{
  "head_dim": 64,
  "init_std_qkv": 0.0377,
  "warmup_steps": 0,
  "decay_shape": "linear",
  "max_seq_len": 1024
}
MLP neurons of a small language model. Each row is named by its layer, matrix (gate and up: input weights; down: output weights) and neuron, and shows model dimensions 128-191. Each number is 128 + 32 x the weight over its row's rms, rounded and kept within 0 to 255. A neuron's up and down rows have the sign that makes its largest values positive.
A block is one neuron, or neurons of one layer that tend to fire together. After each block is what it responds to, as a language model described it from the Wikipedia text at the highest values.

L3.gate351 [ 88 131 116  73 101 133 163 158 125 168 156 145 136 139 131  90 170 122 126  81 101 146 204 127 180 108 114  92 119 126 124 223 111  95 151  96 129 113 119 140 156 124 140  95 109 166 145 196 141  57 124 132 104 143 125 143 123 156 127 100 108  99 157 145]
L3.up351 [115 150 134  91 183 144 143 119 122 132 197 176 122 111 118 124 142 129 136  58  88 138 165 176 199 134  93 119  45 147 145 216  89  93 154 106  83 170 159  96 130  79 109 116 141 169 169 168  88  84 142  72 125 143 161 108 181 168 131 153 177 151 150 118]
L3.down351 [ 63 126 156 143 145 121 134 178  70 165 125 103 200  88 117 153 109  94 122 149 150  99 152 118 141 118 166 144  94 137 150  76 140  72 132 145 118 157 158 108 183 124 144 158 141  87 176 115 139 141 207  81 139 151 147  99 206 146 129 168 171 164 117 169]
L3.gate441 [113 184  42 114  68 168  98 109 166 118  94 155  92 120 101 110 119  79 112 109 138  51 100 158  67 125  90 158 136 101 150 130 154  88 161 185 128  85 112  52 158 152 158 176 104 104 135 135 127  60 131 152 135  87 116 136 137 110 136 113 160 137 108 131]
L3.up441 [132 104 110 117 108 143 124 147 120 142  94 157 122 122 121 148 120  83 137 161 132 106 129 162  46 126  98 138 129 148 143 162 112 131 140 144 121 134 131  18 132 119 149 139 127 129  99  84 164  77 102 160 117 147 135 160 156 137 116 134 171 145 136 107]
L3.down441 [122 174  53 114  99 153 130 148 125 139  90 132 154 109 107 115 142 132 203 187  80  86 148 124 107 152 112 144 105  97 120 153  53  79 156  92 103 114 184  99 152 111 137 145  94 162 130 103 138 121 112 136 131  89 157 147 160 164  82 128 132 122 144 150]
L3.gate591 [143 135 137 123 195 157 112  75 108 146 140 137 165 163  63 173 128 185 157 120 142 102 103  97 121 202  96 115  76 154 170 136  90 129  65 139 116 156  63 150 117 119 118 119 137 138 157 139 154 161 152  80 102  95 123  99  86 125 134 174 100 148 110 143]
L3.up591 [168 119 120 126 139  64  79 149 126  60 175 127 179  67 137 124 144 134 185 159 153 122 161 177 115 134 137 168 125 130 149 104 121 148 154 157 153 117 102  80  90 107 115  84 138 180 148 189 137 123 145 167 134 119 112 128 136 183  77 101 153 116 104 154]
L3.down591 [189 126  93 106  89 123 145 108 129 129 120 183 114 138 139 159 101 145 181 124 143 151 140 130 137 111  71  48 112 135 121 163 167  95 123  92 143 165 154 101 100 124 138 106 139 103  96 134 167  89 105 127 114 150 155 152  54 121 120 169 116  88 132 131]
L3.gate640 [149 175 126 127  92 116  87  85 101 118 114 140 135  95 179 102 165 138 124 125 131 141  89 187 135 138 143 111  99 124 183 153 123 132 150 173 150 132 165 140 137 142  96 155 138 101  70 132 187 124 184 169  71  56 156 127 147 114  93 185 157 135 158  82]
L3.up640 [179 197 130 131  76 173 117 101 128 152 128 151 113 145 223 122 167 120 100 114 124 144  97 144 100 113  96 132  99 170 170 169 120  68 106 174 109 157 129 161 128 186 127 152 137 116  64 112 124 127 155 144 114  64  91 145 167 129 100 202 143 190 153 127]
L3.down640 [115 115 101 130 131 141 112 112 137 154 102  86 152  69 138  91 194 146 160 180 135 130 124 197 205 109 117 114  88  81 131 147  86 150 154 130 133 166 177 126 140  85  89 141 118 154 109 155 149 132 108 129  55 140 132  78 163 165  50 190 148 114 107 110]
Responds to: Years and numeric tokens

L3.gate5 [180  99  96 112 120  70 156 113 105 114 126 114 127  98 143 148 141  91 133 135 127 114 150 121 104 182  96  48 144 129 132 153  93  88 156 101 173  60  98 172 125 156 163 101 157 118  94  91 154 161  97 162 103 141 112 187 107 138  83 133 133 174 142 146]
L3.up5 [133 140 142 127 132  81  82 147 170 183 154 153 104 124 192 150 111  76 155 114 159 112 119  91 209 119  84 127 124 151 123 193 150 119 148 110 134 107  99 108 122 189  67 137 163 124 105 133 107 141 181 105  90 152  99 172 142 120 113 183 166 104  99 144]
L3.down5 [135 163 150 130  78 116 126 153 143 171 167 151 110 130 184 121 129 122 132 145 154 120 147  66 197 105  89  54 158 181 109 114 104 145 150 130 102  83 113 128 188 132 106 156 158 140 110 121 144 121 162  86 137 134 141 129  82 107 101 132 181 176 147 128]
L3.gate91 [110 108 104  93 139 145 159 111 146  86 137 105 155 152 178  59 183 235 161 126 105 122  85 108 133 118 148  93 168 124 136 142 131 170 172 140  60 179 135 134 141 121 118 131 167  82 108 159 180 182 124  89 163  94 113  94  77  82 140 124 108  83 123 108]
L3.up91 [171  91 163 104 153 156 128 123 127  99 134 106 131 177 111 122 118 151  89 118 109 139 104 114  82 147 102 117 117 205 129 113 122 162 166 114 102 159 167 141 147 101 105 134 120 159 173 121 136 131 135 182 171 181 112 108 143 160 131 129 119 126 107 102]
L3.down91 [104 120 170 185 129 108 126  97 144 109 101  99 136 141 107 128 121  98 101 153 119  86 181 147 117 149 103 160 181 142 122 151 131 157 100 115 132 131 129  84 105 111 153 177  99 150  92 168 176  93 159 108 110 126 108  94 137 127 144  94 114 154 158 112]
L3.gate427 [120 101 148  83 167 117 163 111 118 111 103 106 165 139  93 176 149 122 105 220 165 134 149 124 129 155  63 138  90 133 197 139  79  83 103 115 127 111 131  60 149  74 135 130 165 119 112 121 121 147 130 113 150 127  89  54 107 156 119 119 145  95  70 112]
L3.up427 [120 115 128  81 120  91 163 110 121 152 135 145 175 117 133 151 202 131  95 200 164 152 158 104 119 109  76 123 133 151 185 130 111 106 110 107 146  60 157  62 132 146 111 145 186 125 120 130 161 171 102 118 101 130 107  37 124 129 133 115 155  59 102 179]
L3.down427 [127 149 167 124 133 162 158 157 107  82  74 155 137  75 120 156 134 114  95 161 129 136  92 168  93 179  84 134 143  66 150 106 140 132 110 110 114  93 161 128 160 115 104 176 165 108 132 131  90 143  99  74  85 125 101 124  87 100 108 138 135 117  94 109]
L3.gate523 [ 82 148 160  97  81 128 136 127 174  62  94 132 134 127 101 130  71  82  83 128 138 153 147  90  94  65 137 112  92 129 131 112  82  52 134 165 121 130  99  89 158 145 150 167 122 128  79 107 167 142 107 184 165 129 154  82  80  98  69 169 163 104 157 117]
L3.up523 [114 137 129 113 128 149 145 149 137 140 126 149 124  92 146 159  83 101 126 111 126 174 161 115 120  78 153 161 150 129 106 135 112  95 157 120  51 161 137 175 165 130 108 186 126 142 121 153 147 154 167 107 125 109 166 123 120 122  99 167 142  75 139 130]
L3.down523 [174 100 113 163 112 142 167 201  93 104 125 186 121  85 147 111 175 128 128 139 169 134 169 158 157 114 137 106 190  63 102 188 146 103 116 118 104 135 117 155  89 148 146 154  96 177 171 136 120 128  99 132 213 133  84 110 128 105 169 152 133 160 135 183]
Responds to: Mid-word subword fragments

L2.gate88 [131 141 126 200  88 214  98 117  94  39 106 154 160 153 156 128 138 141  62 175 158 126 126 118  95 107  74 124 137 114 100  93  78 106 126 128 126 130 148 190 154 180 182 116 108  99 170 153 164 137 173 118  85 134  96 193 135 132 142  74 118 122 125 114]
L2.up88 [122 141 200 182 152 132  79 124 119  64 138 105 147 139 140 131 135  68 208 120 142 136 141  92 136 172 144  87  45 108 113 135  75 156 134 148 139 186 135 113  77 122 135 122 177 126 170 152 213 100  93 165 102 125 107 150 167 180  91 142 155 122 108 124]
L2.down88 [125 127 129 106 124 104 107 106 124 149 166 192 203 144  88 114 126 147 173 157 118 150 117  91 163 113 150 133  90 115 152 181  96 115  94 101  83 173 104 109  81  81 122 124 153 135 140 150 100 147 142 176 101 146 184  62 116 138  59 144 114 136 100 128]
L2.gate101 [103 156 107 110 164 118 130  99 119  91 151 127 134 152 114  47 161 161 138 149 133 131 173 121 148 178  75  86 116 133 162 143 111 142  73 158 185 129 150 125 162 132 158  78  95 130 142 182  80 100 165  90 118 108 126 105 165 218 143 150 125 132 149 180]
L2.up101 [ 99 138 122  95 156 157 127  94 136 120 166 123 107 131 120  19 191 143 140 147 145 116 155 162 140 180  92  80  98 125 149 155 105 132  50 158 177 184 126 150 153 123 179  74 128 128 136 148  82  91 175  94 130  77 126 103 150 247 120 173 138 144 154 173]
L2.down101 [100 168 131 115 110 146 137 143  74  93 153 135 187 111 165 136  36 160 130 137 177 146 199 136 146 126 116 162 145 111  75 131 190 102 142 117  90 163 171 102 119 139 138 120 147 135 139  55 123 117 134 154 110 205  86 143  77  86  91  96 183 171  86 113]
L2.gate583 [128 130 196 113 114 167 151 106 118 175 116 101 118 103  88 141 131 170  83 117 114 100  77 112 129 194 155 191 116 118  35  51 151 140  88  69 119 115 120 120  75 122  37  91 143 120 191  98 166  81 102 127 166 169 134 122 167 120 185 141  80  83  93  65]
L2.up583 [116 139 162  67 156 135 156 147 114 143 106 141 134  80  96 128  96 152 118 113  93  96  65 115 126 189 154 164 107 153  62  84 142 108 132  80 129 132 120 142 110 138  28 104 116 150 186 133 113  89  95 118 140 181 136 106 144 111 172 144  88 115  91  68]
L2.down583 [142 142  87 138 138 122 152 158 119 136 166 126 226 156 133  94 169  98 118 163 134 147 154 144 178 121  74  92  87 136 174 192  99 111 152 141  94 148 124 137 136 112 228 135 126 145 105 133 113 153 185 142  82  74 155 155 155 166  62 122 156 134 142 199]
L2.gate621 [166 124 187 159 137 160 174  66 166 115 184 139 139  91 108 153 112 118  90  86 227 151 189 105  83 173 122 199 131  88 118 101 189 179 129 144 157 128 157 112 146 112 159 172 125  96 109  95  94 145  95 176 122 159 141 182 116  93 131 103 116 135 104  90]
L2.up621 [136 129 106  72  81  44 147 178 100 110 124 139 106  84  82 177 181 176 186 127  55  88 135 120 180 135  71 108 154 162 103 101 137 108 101 147  84 142  93 131  65 125 102 147  76 156 164 106 150 201 129  91  82 116  93 107 152 113 163 160 109 154 130  97]
L2.down621 [147 154 151  78 113 137 162 114 116  68  39 115 131 137 176 172 171 175 132 154 129 112 134 130 144 180  99 139 136 163 114 133 119 104 172  74 114 114  64 182 132 194 134 112 132  97 109 125 190 155 109 119 106  96  74  32 140 125 115 166 135 151 129 106]
Responds to: Two-digit numbers in tables

L9.gate11 [134  94  94  63 122 127 127  70 144  99 105 143 119 149 111  93 113 153 123 110 134 202 161 157 187 169 103 157 146 145 147 137 145 172 150 110 145 170 124  88 153 109 149 133  95 115 124 136 160 135 146  82 182 125 152 103 169  69 119 133 159  92 129 115]
L9.up11 [116 173 108 160 151 197 121  85 133  97 162 156 150 163 146  84 102 150  49 110 113 132 146 155  91  84 170 151 101 169 146 148 128 144  81  68 152 193 168 107 198 129  97  81 149 172 175  81 180  75  72 160 161 126 106 175  78 128 130 171 150 144 144 188]
L9.down11 [ 83 179 103  98 129 170 149 160 164 129 168 123 108  72 152 111 209 113 126 144  95  52 125 153  78 132 158  80 105 167 135 147  66 182 146  85 127 120 112 140 123 144  91  85 112 144 189 121 146 136 104 141 164 156  93 129  66 161 116 143 143 146 155 146]
Responds to: Mid-word subword fragments

L2.gate100 [140 179 133 125 171 123 147 123 126 143  76 136 118 140 134 137 167  83  69 123  99 125  98 169  63 120 165 202 139 110 165  82 103 148 113 133 152 134  93 140 122 180 172 164 163 101 131 122 112 107 135  92 119 163 131 115 124  87 156  92  85 120 110 120]
L2.up100 [104 157 150 117 137 129 135 114  83 142  74 130 108 122 151 140 166  87  64 127  68 130  90 143  82 105 179 222 127 122 180  80 104 140 132 154 172 117 120 139 134 160 168 163 130  74 141 131 142 127 120  82 105 189 125  94  91  95 184  79  61 106  96 103]
L2.down100 [118 134 131 145 144 127 142 104 137  81  89 115 118 113 171 130 165 130  92 132  77 116  96 150 141 126 148 222 145 174 135 109 103 135 156 152 121 190 130  89  81 128 115 160 108 141 131 140 158  59 110  89 152 166 124 143 109 124 141 123 103 105 116  75]
L2.gate151 [142 156  94 151 125 142 134 144 113 181 114 122 110 142 123 116 157 150  99  98 173 118 124 199  92  91  73 179 169 106 165 122 143  75 135 127 123 166 153 164 152 154 113 113 100  77 138 138  90 146 118 144 161 184 124 134 141 146 112 135 130 174 102 108]
L2.up151 [172 165 101 120 143 139 105 159 121 168 150 130  97 144  95 110 188 127 110 117 152 101 123 187 101  96  67 201 150 124 161 147 162 122 150  88 136 146 146 138 135 146 132 112 139 102 139 107  82 123 129 162 156 203  94 111 136 154 121 116 123 125  98 113]
L2.down151 [173 190 102 104 115 155  73 110 109 156 164 210 118 122  61 142 137 133 152  99 156 116 120 166 199 138 119 157 121 130 146 133 167 106 129  96 109 135 124 141  90 121 111 137 112 127 136 135 138  98 143  96 154 169 144 102 122 195 131 132  94  86 137 111]
L2.gate347 [162 149 167 112 188  95 124 126 103 135 133 155  81  85 132 119 112 109 141  42 155 150 107 121  91 150 117 118 126  65 170 111  95 145  77 145 116  81  78 160 138 190 109 193 114 149 136 110  98 102 160  73 113  97 111 149 143 177 117 119 114 120 130 126]
L2.up347 [119 154 128 141 173 101 105  82 157 143 177 143 160 104 113 148 150 125  47  83 145 137 118 120 128 138 104 110 133 124 148 156  90 132  78 123 173 102 155 113 195 143 145 174 133 128  52 142 116 121 147  51 149 118  98 146 110 195 143 166 121  85 157  74]
L2.down347 [176 159 191 179 122 132  69 121 158 125 117 231 125 138 101 139 114  99 130  78 125 139 133 121 147 122  91 105 137 129 120 126  95  91 109 146 116  91  84 146 117 105 126 109  98  75  82 110 161 105 165  61 108 151  92 114  80 130 113 171 148 140  94  56]
L2.gate499 [135 174  75 138 129 109 126  71 138  99  61  52 165 129 177 103  66 134 114 164 124 167 144 190 160  71 110 174 113 167 140 111 158 114 128  96 116 156 107 141 148 122 189 110 109 119 175 135 126 112 165 111  78 165 126 100  84  93 165 151  63  89 134 149]
L2.up499 [ 96 127 128 114  93  71  62  91 136 171  86  91 121 184 111 155 127 130 192 152 108 131 132  85 152 180 137 147 118 121 104 152 122 175 100 144 130 176 148 129 170 129  90 120 123 136  76  92 129 118 195  92 115 139 167 151 108 181 175 123  80 120 123 200]
L2.down499 [150 139 145  96 112 113  66  89 177 134  85 114 144 168 122 134 189 131 131 151 139 165 135 150 120 158 112 197 120 167 105 127 102 172 100 141  73 183  73 169 171 131  58  97 100 154  51 103 128 143 141 122 140 133 178 130 137 210 147  79  91 140 127 143]
Responds to: Word-initial fragments, especially Men